config = dict(
    rope_fraction=1.0,
    parallel_block=False,
    init_std_o=0.00534,
    lr_mult_up=0.648,
    beta1=0.9,
    warmup_steps=505,
    doc_mask=True,
)
MLP neurons of a small language model. Each row is named by its layer, matrix (gate and up: input weights; down: output weights) and neuron, and shows model dimensions 0-95. Each number is 500 + 50 x the weight over its row's rms, rounded and kept within 0 to 999. Numbers have three digits each. A neuron's up and down rows have the sign that makes its largest values positive.
Before each neuron's rows, "fires before" lists the tokens most often just after its 100 highest values on Wikipedia text that the model never trained on.

fires before: "s"
L8.gate119:428483524525465511506541542413475485534515482557495416441488592485499436436450537508515442437520488462547478576525545515478507495569551473550469544528456503493478544407396543430481517616474538437446492480604465468492520436495533496474514529423517483530577480512460475439503547444456465473
L8.up119:538498535438499459539477493524511522558476475399460492586537507588458502530545480544552500545491517556436523514520487426436509390450490439512516545468564599530437483523547485503502579499467392506438443558456516488546443492495460466474406509483434435492509463558532463541490534414513614561
L8.down119:518515594481540509490515598476504518536533502449446516596558378586516536564547461464455486533521513548512565511539439521399493439506544503355498457545517407499582421421545491555479540508506487437589572502414521507459404545535512513480430485513478584457519459443569585545504425508462375578

fires before: " |", ":"
L13.gate135:466476500467400460513475457549531569452455462592537454519499507537538380549452517494520579526477388504534455479482513484501488513460502492417525541402473523606533547564516552478510554555426430502509423471512551619539543503518540511548436517518511503537486578459465582595604513468479566596
L13.up135:502430623509518501578421471421454490394398480580512474517509472426494468512561524507467498562564475400451446532537494534550444520487479479482436543449387615576612540566572469485440460539555532542530463555518535465496444584516503410448512531525590579416449518465521466531510481451461505523
L13.down135:552471469516455507466503469534553576532520510521538537470486524526556525458511543518381479562486443599535477474431497478590491580501494456552486483399464567578539551507435430535532511421427341457506486505484486518469548530603500519537398470525493461505518545493543582582457453505513511646

fires before: " |", "\n", " 5"
L14.gate154:510477442546431497527525423457484544630488418515545509459505466514523615496586524471551434446513475479409521493392509528564545485462518462472502438510436476452453400494506524498512535552541525511504503438415479464449509398571499452546614525538491575475534439525494480541468621523473509402
L14.up154:439473473474480540488460502483476494504460470482581505515477428504533500473562539489470503488510483496472605500521526485520448478457529408455463553558484544537575568571487537391437501608555424546459548481431503488474532482518432414497498435467410492530509541405532443511526507479500502419
L14.down154:478558454521591534545581382531516500445517480474533511480580444495574505476369553538532495560528569433476511498391479496525584467593455538455536440517514570461591404443478523481579475424515512507519456541452471457462497503492537438579528548470504509441475591504497492517499479494476488586

fires before: "\n", " The", " He", " It", " In"
L6.gate67:433494568442375425501559469532444525600448530435456435600510481572507516461531514447532523472534499549555513429479520379496555536416513481577587499451513484560513412495411425453502524568470481372490415497610501486512546478527503484562460585542400443514484431563453551470527473464482497549
L6.up67:475500501550540591504453444517431473543433458464425509599566506481477561570540507485511540468544524484499529571478460525572480452568527434517479563511503535459549530430568431476543509571537496496468596498568501416424494461460536464412497484505470421527484445577648441393468549457514517393
L6.down67:531469497435470458497597542448522630626478541494506520557508490555529554552546497462536433426433477487494451467435569495519462488512551426442496475444455528483482457483438457421588563546572488430523505484542548510494433538501529412520506562485532417424478458486493567554446599509547477550

fires before: " |", " (", " ="
L7.gate48:524435516509473421464590565531475560540472483594538465427489502484522536542488550547477570416452417553499331497557563519428516477558493532484538502403512502529415505504449463528568614493474484555547538532456556555555412492490526511532475561321509477497549574461523422464425536589534549458
L7.up48:546489635562564506404500470556526359441435523512438515465451519511592483570523536461435466518518459515473408506488571467483575548466549513470560508439500519500541523564561531456510520569531561569556397421526516507481489567436472528388486452521544546574541500462618459458502420511474491423
L7.down48:411506463430378493510511505482511626499558524470584513527577525572456567475493569543547536492520517499534523491462485521536394489546457496454514501508544504451525475385448450492522468452552465463407492557457512453493543434517605410597539563504512401352448520542409530545519555505550504524

fires before: "\n", " ", " ±%"
L5.gate209:535522475483517460493588501442516511477545490517583550483489487469450522471535488562452546458527574540556485529513431486465506527469487452555505439543526571498545697548421484442437542497446486499435601481502550477464501432590463486484514485480459513487450473433451461549501406612437496490
L5.up209:531498505500467526454423543431588405599526494568516509582455517421483491406491536582528538486567486526541442539512442578509468519612551445507447521522422515535469384516534440524472483530517439468484497545526526465485429448523474564430487515610465483548442443516582512518526466463586538502
L5.down209:450426403483497539504677457501473510464551519559553601461478458488555488511530606445489425507561563522504504469544472516453537454547466493360486511505451542516522576554426516451462534479485554551492498469479541511508559537581538490495535493505484536355517527516447518552549554602523550511

fires before: "-", "\n"
L13.gate103:468608396484403530471453472452458495510505499486541511503479441481531503453534533455450484482559505478503472459583463471594492447480551559532405522583428478434520458459421467513554412469616487389402432532556535554485518533481443500556540527479475622481528511447453524536530543480515536555
L13.up103:512559469473430457537441468504500475474463465434529461448566555494493536448461522546430524495547595487468492529536506565529497510577480557542479507460460567455642466392439424553566364451584510527510425491533499530495551585461490469598551532486449533440542459442429521558572577462523438560
L13.down103:488572495472558543530494512556542478492513474474449511529542484514501596480504507506523516532479532529527591507466431477597476457558464495435481436482551523486473492483459563471513471474468557476429497417607426535505459549501492495488468621497501421461550500538316509452523558520508397528

fires before: "|", "\n", " "
L5.gate215:418617514422564459490534435448456503540551434506488501518454575433507529474500476508536460435572504489520532588587453595428512448594490435548511452581533470440522555471482535495486458494474514456450536493561460521452474508523500510505583539400481532521481473440438618508474499534473561541
L5.up215:520437397430554443578568567504562547584462460616498547519506503497390526483449541421584479458461489470488554536530595512479539445487583518490399453532448454411486423488470451488467485502464439458495483560520478450504494491548493489520427615476506463430490567437489530549516494555584513478
L5.down215:468400443520406486567428544564520513410434564494534529429463496509576497521494569603541554511497491484534381413502489455579506440472513592414574523506573544550514353428457458443547596524481496497599447416458520473540442526554574498589513470546451464411531498454491472572559491505608452500

fires before: "\n", " The", " This", " In"
L6.gate190:382519584468535542470448464463415506458495510478425561612533615389454493472463530441466543490568481534471482579535474531493466573539463466522566474506496532442519573508496474520512441560463497526521624535515533535467452513445414517490536558430499517522499453453523520403481405503438581515
L6.up190:535568517456502577559456484408595540507492459465552390549541514452501536407573461499420440465555567499518604542486503512532434550439492507512510519502489583434468549452471446496482546565524493457471479503555441450455558559519531510630584489488514524430507362576488439537442427491505445459
L6.down190:477567538409483545465608500498512576519501549483518450502508518498511615473496485342362472465497521473495506565507538478481429386502504514444483547433495495583517531519441525508589531424473411544499521495521483475439440567497507473470527536495587492496500503489435530477468466477446483443

fires before: "\n", " The", " It", " A", " In"
L12.gate28:475539530526473497494496454526504539587426434467512502615509454499568605521478509521495488401561487500591477541527441500570577530405515460633589435510387572533493510479491418446529524516454456465394516519572435493396551523610474521569439510571462523552544497472484560522566472514460370504
L12.up28:483544576466472580484425479570471552467551473412496490459525490456535543537563514467419467462504532521475535525475597480529486548510431452539535553538506500392541435536465486407544372578596478538475525603535506387492478482461452514490537498462510382464461478467524556466477536460507481538
L12.down28:384483447600574344522548366484517444415489548544513469367474432443516491525525526434456525458493530508543451477550482513574488405552561555503492406508471485571497453564484545471490474434502448488543473494552507528443494620475528528591517588471499446451585464547545518506468527511470546500

fires before: "|", " |", "."
L7.gate132:489635528578563524496485524508475505502540507568500521597511513494437426528557433461591558444528500500464573524443486477506506490471461452494502449624479510536524405559463584598444572507502517465499623515471430521520558447437473534442479467487561532421480496518407531416400438537540472440
L7.up132:491581460458477477629530524452447575528507508505512499627599496389488467499502457449514590399454446466489575481518487518475500482481537387548540493677422458528491448521490524523479477564514496498592467476535523528515610534539411499527445436471484469497496531514460501485510502618541538544
L7.down132:477454539537522456567550478519556473463473588383430517493575553510530523507410511554536539531456540513452466450546489574519484641533463473468538497491434486358467519440494465458538435479569513563556511549488501528441463463515443485524622514421448493453487452529541512494594545459491523590

fires before: "|", "er"
L6.gate79:509550555523493463501455555492485478506492487530542515518501459506480399389509423486616646598526623494527517574504527495415470449541500405486504484450505487444560443529542473630451519493527475483440487546480437395505489471479541535457447480479544521497497424467495558474535477466516529492
L6.up79:555467506473477460572463580530516488525527426538491553404485459514488490447429449473546488520501526574518463608501548567444477563555533554564460453491464506473458426467459533561612508470480417485481443499565403468622417508433526552417419480573524527532491464500441475534499627518533437442
L6.down79:494491508525426491563489465456512459453490418466402452513468512458507538595454521515442457449539469531452424463517540524625512528484515536500458469528512493568488502444478536470554425518555528509520441441515555599512449550553538524549555524451536487497459568518441449502463559412474515559

fires before: "\n"
L6.gate11:463603465417425511499585465447448517543539456559496479584507489533428498480534494427567460520444444542600523552543485507501596465465460466509446424495548456569404469536479588574468553508535526427541521438499440505510461444544523416590469543567487541539541539479443503524561506402529547524
L6.up11:439497468487441409426512435513452409380476502521490527495542521458484439443521481558551480577620507408512432526624477562514423468566515502463469474395535533518501674519556473532505534511462441427474473512485464550566432552481507404431509518555490507467544467474502481501586472482519448493
L6.down11:455522430495503599559537441475589580563583533446522482474465585533517550459513462552511436498433480544515600431488428448611521469491460469479475551527542478493498400444377543433552440488498454484465463549540543368394500569520540502540476529536465509495479499468438540543465497470434599552

fires before: "\n", "offs", "old", " "
L5.gate107:442589533397420572506477459436521473529503462428448547523537565467440542515530525504561456449514496460491451494482349440498517518485461513472468396546453544558493511532546547424446468471556488492499500495459480507594554574500433412523497567618461593470486507441481429519512433582507437473
L5.up107:515533496523479489529509465580444468514504516447484530507512501555436447377483546455529534506540531441618448454513520474549458469525464503506436495526550565562399552491454453408448456543528509477536515330488488449477556498479453505463488506523465541534531516513507523495573489512528415530
L5.down107:378508533488491530534523402456509541543448510437467511454533585476627503512549523528485478473461459503508490496439368531538549511501491558470505491474473483551565485404499491482508450448512489484553420464468518542506509601495556389528573516581450565457535489523483433506496418518509588504

fires before: "s"
L7.gate5:539518503492473479455476483526495455562485469517447421542503545469540540500451578559432515480577508480558486482568536465473511513535478555543443521550466505529495537508443548500549520517512506401496501500565462521361496528459521572527495534505451480477504515551415464549609582491468408577
L7.up5:476595535547399491491476412472493501539414589384521464488587502452532500443473610462487504461511520436488471521526461570545508516498514470538466469522458506544482544384540451496513505516565562513484415523518438500471522535442459484541531537462538536461524524523560481427551412433490445493
L7.down5:552530521489546502481528585466518472455445456526442425495488476589478479498496463579495448449453451569541457476549606517460452532490446494466418548539502435481570549438475483515440532623444453441592573445543531489495447450593510524550484496492529403496402553438472469594464584475447457502

fires before: "\n", "=="
L13.gate104:476539515489601458431493556478488549534477477484480577417565577425551511470596416440412523421427504522472461551408424497469493487483476473577415475534441594555471485479515531469507508483452426484480496561587472537422536527478464500569459509574459561498474575535433511529496530596511440440
L13.up104:446472483445514498425496462504634453452455598463495526493409568497587481527549487435398485561491462538456493478497554519527452433468485460497511602562444544493500421511459478443476541507484476472433505542557536403432554440466541452446518467529546534547499536485496540495513533507658495496
L13.down104:508554495468578472521466541487375559508536385461447485580582435383448465523524529504501510413451537509530500498461522486460482433617411499598550439488491505615461533447500463549501530461453490494492523494538492562389473602510513479524486491476495571460526490560451477485447459472410425481

fires before: " |", " (", "\n", ";"
L7.gate174:496422473498539391516557485535516574455507517518549582405488419546498496529501508424439457486502502555411543535471561514469492406455503516585517472434508349475502531529455581480547525467387434512493491512544444546586442486440529457441486553451439508424531590442399511507539593567547457489
L7.up174:522498483466546532478468552484502447568486491600512512450493487445524446580513366505569510494539492511596366557501383485497468476540465523547466517401458495521399547538489537581487567568457486515478376539500494485541474500472498508534506476651483610518458488438553459565476473502541448514
L7.down174:483567478524445583480471493469428484489447525446454442560528535541471517426482585577523532559496584440531554451515546502423569513506506475418507584598520563503565508457567435467427421511579553491477526455426548438466546470465481503428512480463554431536543490598510533394527440466421494489

fires before: "\n", "s", " |"
L8.gate142:471467561492460529488467453503497536563551492542492449440526496487470482524513537559461497507518412530596463523507548465480579557625523516546493543507553451459435555421434521518498447473505427369541476617626442559490458549531585550407443395520429549426510490421475459439515555456510506480
L8.up142:387513473529527528479476459442414482465489456505566444556559440490534487510545557587548490523560519512543406514589567449530465463501540539477493549424548586457442517463496424513474555585527496462556464489567427523549487565474522618527434420451461485523559471467529521440547455443610498519
L8.down142:523509515298440552481506559574576599504468534521428560502511574514500477552385475436499449511520457472551569545486460472447545566502486506483464439549518500543545494428560568492510438521463522500502538565511467534508481429522480417398501549518491514455448579490482497497500559507470541435

fires before: "\n", " The", " He"
L5.gate100:514455549495505426517481510529432520504483466473528463623540460574498566499476528530615523420439447416550569463515489566483567495503549404536518500505452615540592561518469538407534536483503467530480539482550516520484493491497543503424402507519477501536546442601553474402545482424561564519
L5.up100:462530456428421375564508522500435584634458479481489443592471546469472591519641472476539424462387470435506534544478469522478529520486522556561569514456534514531541576494513575432556497566471533465489538544580449470506480576485438501493529524629499508524531540488577406452486512473506435460
L5.down100:426465476473419526517475496434508641567535502515542474520440556461503561458595513494422380482506540541478403506475523471538470553433559544538446449435538417445461513488513451489544505482423554424555486508557431427524537475523489527636618489564552481489471587397487517439500517517476466519

fires before: " |", "."
L14.gate202:471548532474588488615461592550465544407465538488573514441457497483426565505506371431522474458496497530517504558469507525428511560568469544512487454473493551530502531459532518511578492443491443573514526526553458529501504612521612426515497473503531534510476439533530420467454465530411486438
L14.up202:495530531480482474500617486522529507603536529501463506451534470518468558614503506503530443482506500501558552505440494491543487449536490513497549454539588518480482447561511623488457542550453474579471371554530351543550509497566538450546432509592478580455473503498508583525414447490529480449
L14.down202:484499415504560499470470489473439510430527504496543444613500464423583517418447613468432443478412512470498433463597496493486535520438526425514489548530467523478462492522487466476471437515548539502525512411533641546483510463510462592468503524468527485514487548507509557532509526467501514601

fires before: " |", " (", ":"
L3.gate140:524406485479478456426546515562595514527445446531585484560477557586513522490501496479525392561524425531456416453419485435465501487424472538443519505497476464501452514500433535470526576458522474534548425528529559652536499463510410472489424531456468558501504545561482443573529547544515487520
L3.up140:481477518534517566476517515516492444486434501536565563565575437565460402375570541445443457567556528505534486461516472452555542522502552540539470497506516534501431435567429467518495496553569551518574508453502551491500594444419474527517460490398484584497447577669523395472548485453467497421
L3.down140:492471510506481487459537506518472542506534467444431420440419565488517555556479467495607454462449415515439584469462513502464499470461435457438515541499488492498571618445533537486500510477451484510490498536505505548486417524600493480487525472547439447442549467407493593536469646520530496580

fires before: "\n", " ", " 0", " –"
L5.gate34:469582489589596560524468438487509482537547547526432552608529576503574448438545493478610567527582436488524478589384459417477495454541533500494447434478494552452435488517565506544433548456488463404476487549496576502496489443491468558522406542546502529468515551551478621384546523492471543510
L5.up34:516561473504566576453527466507507494540563527534520556610517433447490447447568443456586553503429539487430540497496475452508529361466549501573349417505487538511492476461457491580524451433473468539570498475471502387543463487483489538494484504521470481407500547472511473464476481495484483495
L5.down34:461491419419520537510538469539520469465504479462620485543504539461496543447530459417533448422558514520448493522536553506482478403400500500562445397547479438499410462498437484452474457538523542518479572421462495425536556398581452502498502613463481438536500564476479480566448510430570587458

fires before: "\n", " 0", " ", " 1"
L5.gate4:491528509475519465498464465467434444538492543471483577653542488471523433492510492455515515534561521493556541547505536488478452468473517426532486449647484525478509493456486459471474435505420554471420543485438502437500615459520465496532486485495541411460449522479476581447529507582570577462
L5.up4:499514501492517469448554429479465448536552523452499586506504497457500520377515404468528481510507509541476458543500546538504522484508448480568402450492483473524435437558551502496432541479549498518428580472475461425524547441499540503592560579490538446516505578447488566443436485506574571500
L5.down4:482416532500471503426489466589479511443448501414495513427497582548538543462517481518489398459537503547479445490610479485458511483511426546453516571522556585566517465548513515423519571454585470513508516410436501472505498538483520420552576508445497437404496543468494519505550555485574524567

fires before: "|"
L13.gate119:570481548510545457565488475464571484473431425512499469494505458495626558501455534516500468549455492500505582427530508491623474454547477503411590478521452469427499375446497459588535535519522508394556447460452480572389602499486467444503524464504419427508467514561520552584460494513544496536
L13.up119:457494512417462517537434561461533509476539523446515451466496601562473439357512396564508585507560500553471461491513563548473421600529489478555484475506505397575445408480422475519510446447554474454417485562508418458528490439476508416532571568510542523568486505451365470535429566515464440485
L13.down119:453516576469512456526496483516560449530500455539524516510508468458513514409493490448489535476540510552508466561460494472666488399595522502419500521531543506449432468499521436524521507533479418347516491606540466482462584574501444472492530529536487497427439536490483541566471568538486486467

fires before: "|"
L13.gate191:547482520484500468584498426482556520450473414486603471483534458558598488511446483542500496478479527501501526428518534572571514420489485462504584533424470471493522361467523463561488553517466445475609460410479511552431638486474527421555504483435479519494519576515510606513497485443506487586
L13.up191:506513514473459508558504468529573488487504396504577420480460539548494487410535479611536552517538462490534549510547558582518443476506508455524502548474477454542445454545464494494568551499477423480449549476542418465446534461503595413539498491501498456561567486464396534559458560398526409535
L13.down191:462482496496519463494488517537543457605568507532436523538482485476497421352528516453513552524454465587511472537473518453636560473573488517432472570552558457441470478498524488519470509506451483399511573616479477482486506525526442559569458538548458535468385558477385487573481473475464420473

fires before: " |"
L8.gate211:600534508544533525451425490494488493574463544563497547535491475540489470544584410461503472471467485446527557599516454506488466387548450562472505527409531464478482485508552542570450474529506425578487589552461503491488508456422499490443545484583643554477525546553485517555496432535522475428
L8.up211:537462512536468532513508548413460420464569471522568489530457592478502426513452548438475491539477566522551506549479500506500531546565487515512585417459500504442576462529543645513614584511516480417467519570483574538458366532482513569579474509462428478482575515481492497545486401511460445489
L8.down211:483447511503468492572539386509536412460432536469471572542518460516567419534461589531623522478493473527519504417543482535549610584493507618484548364537475494522529507446397445387497453508501596493573447485457495513523451450512517464570517481420493454476617456543516514439554414399527571606

fires before: "\n", "-", ",", "=="
L5.gate8:430552411510485440437414528483485502480568470537500515507517579515459530500518381592620465449563463511515500444463520523459468524538541491440424497509537491540470566568500514462491402432475470540365477476403534507437542520506566440534563582505517508595525442397438513480454546471352582497
L5.up8:521437480434534386509518531534535469549464426444515506557535448465484474533569549465415456456488468475424485458516458474482543457548495459487463536522499497591467440537435527574488476548501476522575425492488487583544598533475498441592526516590487418480571515434504476522515498442521475462
L5.down8:555426554454540542565608471569585454518465510470503466496455490439554509502520609463399434524506485537494496509550411506562477515461496430507530452550467553465494419474434484520499525570516594413591452450506448504491463491487473500582491515528460491471531593548440520542471475504566415447

fires before: "\n", " the", "==", " =="
L8.gate146:489553631449542596449498401597500451536515557477456487432470482444450413531498472488478570567485488570559438496474399574515497398407480473580472468402563416466490465546457565498518537543437535476536484552450473523531511457438408476510598477461467649455482613433438498497493587490492470450
L8.up146:403604511493536524321470443567442487536482480511482475548518577469476399501566526568480496545493383503513461576505538540562562389433452557552470520510461511434482510465451498482447491568518543449484492542535530497516497473435528419533541473462431534517568503431555446429436472452503524428
L8.down146:443470573397494420527548517467524422477509623496466527460489484592567535508490502395583483457504544499446444434471488453487451455536503421483417509476456472452517507497472487522577503477477513474545473515499465479502545528451448517488536599532447541441407577467483626493574674516401509475

fires before: "\n", " He", " The", " It"
L14.gate132:424433470418497446483433482514550497514556492527462516530466622567543519519510445510497540430477444540613537525496576509512474568531469378514551518605404489486526480488469473586470528467522501428536498509541564486455509462503533533519446501487465460524529407484474478499528483423513544386
L14.up132:431500553506526469472554499515451525461518506457527509571472529519496502437433476468445532457505517518617592553581523471491531465393557469622483517534483542497515547455499609556487475502489573459392522445564538455410516524510590514596535566492518559394452569529496515416451397562511512446
L14.down132:439482473503517517505474502409440534459482494445423441520567496504487594453519513500467549522552490576447589442512528427526553529467525462446490583509509469551543498533488601445521516468558499531534495568499582507478519556530551435679539474435502507414541473446487427544508578540452456580

fires before: " |", ";", ","
L7.gate205:523496503528562419496514535591514586543398487517598482498582493511416438485546478508515531528502486508613511563489482500491550544516533532527503476561472473519449492432528516456562555488458472405441510479518361511553537562427501510415471440614430553490496431531530530473476393566471487392
L7.up205:469488539501519480514566550533517470504545466534501586530537450507434440447496482436475498455475583527453543431438447472458527451498632438506563499495418488419487573568515556515486499517447541532463561539442490477516566512524549509558464478447625538536493445549511525492500537540569494442
L7.down205:530570562586526570500538468456463432469498471427484444471523487523483334492468511515562569517466492518519501486580565542527505516509539496482504496484470507442503530466500442437531495516519523502504531367476522551436489459533425597469464455491444507509554459543554513479501479423401497549

fires before: "\n", " |", " ", " —"
L6.gate220:514620480443508551592480535431478534609473441458494386491543441514490544507599405445532517417566544469494602584512488532472467480462455440432438573590478491531513510513515483507494558577529474540501574536567456511426483596484497518425474432589505530517485516432471508407428440500441542440
L6.up220:481539538493574499525528488529496515488515518503578506484477569430512453359508505486381460529532508545539493485480458537477578486461549491623483437584529457487368551472467555431471528480431521460504433485537503554500542477556447519486450489455400651522446492552512540540530543540599558425
L6.down220:502441468538478504369550522537473464489472472524407570465480491527550501559493602499567438515528501531465409455503499483536441474603419551523536525451506561526593403473543447444509510430489456531576429507428482532537386554494584503557592553434599405469516549553506479552529474479482455504

fires before: " |", "|"
L7.gate30:529500537508533542477550580436464493491511535574478451476483458516396351444631518442534489572509565520501570621516482521522443426533535483563502475453435499503495489549489545569506441575466468534420517509485482471523529534458446433576496425571541537521573465435543478511479480524560461480
L7.up30:477509438533524392431470615500547516425468457545559608553458472459466408416485447522452533536583572445513484522497473491397444447505582514542438454513465491533431475452511545544479459483420493369508469486542458538499496501397547585488421455487563473524545439506464472492496500525615431476
L7.down30:431411513425520517513475433448565463466468497441541468502545454459554456466471600555654560506471437573466488442513498530547579500521473543493531519544514478467512536425423523487497565485536583496542354545496484554441495466524519569593460424430455544513521514567567483529576516368424495589

fires before: "\n", " ", " —", "lum"
L5.gate140:469532515406470456481522444496519554467586494561587474443471451421538524427467354497483543408532491478524486526485414588429520482500516483563480545518465562452371542591496489467562563454507383548543486600510505488536523569512493523484561555544496501512501565431515483522445427505502513482
L5.up140:525585440552551452531477604496473461557476420531476499539550456501418485421413498535493484507457561477510573541492490442460527491511493439481506491542561418423565471417509542577519566519453526472435524501519461552492471543594424632422457492578528479519572392529439543480523450574557498595
L5.down140:506443535503609643465446426532543492563550587515510500466485519472576482523583513492464542537530447536549495457478572586483464498504519551522389433454479479534442469584448459457499461521538506507544459445510543441501503406436591481526513509488482478459481637480523430509384549443515458478

fires before: " |", ",", "\n", ";"
L6.gate193:511534519476481551466449437528437467529425470477530513439510559434498601518547459502477441410517562471449452575508450512414523480478502538502534618470537550555454360614516527552462490556591507506586528472548496547564594458459537472528560442478539499480544470482431447505493517423482538382
L6.up193:437540561508482532418556534483506432553488493449379504533485417475548537522625477470458494496555454565522558542400490416553474488614518492515429495489515469579553476503558542487423532535526438534508434497517481554556617511487529495461466522512532546493496518469516474435521428564479416439
L6.down193:535480511543499512595535497475628534470547544516548516521490466470441457470506513551523566533460484535527535378467473589562607495373487438456542469489515511496551572411458488386556493503481483459441490531504533516430532507512478516443466499523498544453462454587423591468499501586556501598

fires before: "|", "\n", " |"
L8.gate192:349504511508577560592514479533545409555498503521438487534574520425394407445602392501437503452549521453460543414537558470534474451489473490559401486601442426606494442514590515522486442489490483438500616483533491540451545495545473472506534495477498491435498508455479573551501449573522504472
L8.up192:425599481427526540508499430463430546459483517532485566634487452489463558440567517433565561485460544439507571543461454484626522526446553494471493458601485408532450379509508565515484489563617546446424514503531469464530546434516487511559485515478559474448428485533477581434440552554590445465
L8.down192:458475487415452503564509493535529464447498496415384512451518582453496617521495537557544497436482483564424427475474494594539483526530484530453527535560552479511443510448445440454479470514576546483508516461421520495498488450566527406482574585435428443485466494551478464535570499453444646597

fires before: " |", "\""
L13.gate5:540473483509522450469551543645505588456501492484565592436529446479572485466515489488563515565460467548502456467448383520549495390522541527418547410479534527512639508391518477495548551509448522553521433536394483489474491457493475461524428518502451451624490536509502490486521463395586419582
L13.up5:469532563472499473438517492440519469423495422514493541400460404464517523474501465532529498471560470475465462552482443561628466418454579483476480467496520488458518538571464481449489594539470526476539465482425533483579489497556455524473454496517501503576529471563550476564547506461591555509
L13.down5:521551409524481547495402606582525531586479474525406544535497569466438432456547475592521551506411496525534469515522465479427467463476492479529459496481484441586525402402481470542486518517461557529492506531544425468520459502467552602510415524538451501531510423445463485558409527443495359501

fires before: " |", ":", "\n"
L13.gate24:464477396512564493459474483545516552538421515523477647496481503457448422491578491411488503502502534434553509536498478404492465521549511602545476409486539479525501452473588528572421537463489455465589530622490497471538453514490534460622511458564508426458519475427517525530554419532468436537
L13.up24:474571475506478423470488451415586433413483507481499478471454430515547603553491557502533530501573472528511492543473511565554496487521451489514502509435522428556505519559448478378539595474464488445586465431499556438563508489446504466488558482576454545536520491497468518535505516486515533469
L13.down24:461485485502535556442547503468513545501526458535537548457543568487471425429489487479507492523490581432488605500420462498538549489502417534440432510550451574457483560399457442563578427446504495543547513555503445504411374421535447471544451479481519501443505489497492455550393513522457375389

fires before: " |", " m", "s", "\n"
L6.gate254:377480565591452517535601492408489462552536466488519542572516540413529526496561516432502466534556483402484447556482441554586454413556470494490536518494480510521500543577556579505530476527563447491513487533453580509536503459435444533467550416504474470536536491483532514544453493569433539432
L6.up254:510398545482516513477470488550420522572451496650399524529431560498427553520506506429425492499492506483518455535505468529580442515577450633512526437450508436543451586495530606511564498524503483566476480525528517563538384487435526493556574512456534533558468520513471356573509446491492480513
L6.down254:511413489441504512463403531585517442521473452558392485469427542569459517530466548498505542524453526531524529447484451498442525575481437544468493502429507553560564481457469501495458438487500517595550477564532518556475481507564563488661487506463522556467512450528415428551505540463521526595

fires before: "\n", " The", " In"
L8.gate249:431488504512458584522529433540386520409510525528543513542595521504517494416503444437437472428515524411571630456602593476536582472453489426506492488533500590504510488428520517562464428499555537485439528519562507414496599558472589588513515573465542399526520502495441523477509407556453402457
L8.up249:506476509461400532455452565531470527533555420566528428508470553520559464464526462464529419561520592417572509535579572525517502543521585453487450571516454522426479493416485438473523435517470503508493526530556511449411459458419498584424540551494587412532500515482484479535514562477469548526
L8.down249:514564534418445491513490476496509559484563494504542401396532529537563520437485450466459502474539562435521513505562524532462491572480553383511464620480440631470596471426551511497515486505472514506548545551616494433525493536448538551445488489522517438522493485504406495492490443536421415438

fires before: "\n", "---|---|---|---|", " that", " the"
L2.gate17:461527551506451624556423438472480513612496484585453475436539437386463524492570492477476561449540532562442442591483518534583493427502442507448482564477576443549471495468504509599518517496493419467571449470542531438514571469522577473491460463610522609428542402437511486528465545453421504544
L2.up17:471477464459544530573484579492515488488664366499607547529492514525469516498498433469475451404505498542507533530422501525419516528466550457576365528521488490534412511497479469515485598434463459429496479494500488511467482471581550540470405535453340495505516506411487530519546529487480518395
L2.down17:448493437478484444514513553561588527431563531439495518540398547580572431516401530489437520517380480439544478364487429462433520594483484534546545452454413472502529496487527530410505541454529566524550501626491507585467450514488440535486534483390492549519478507556496459484645406525535507589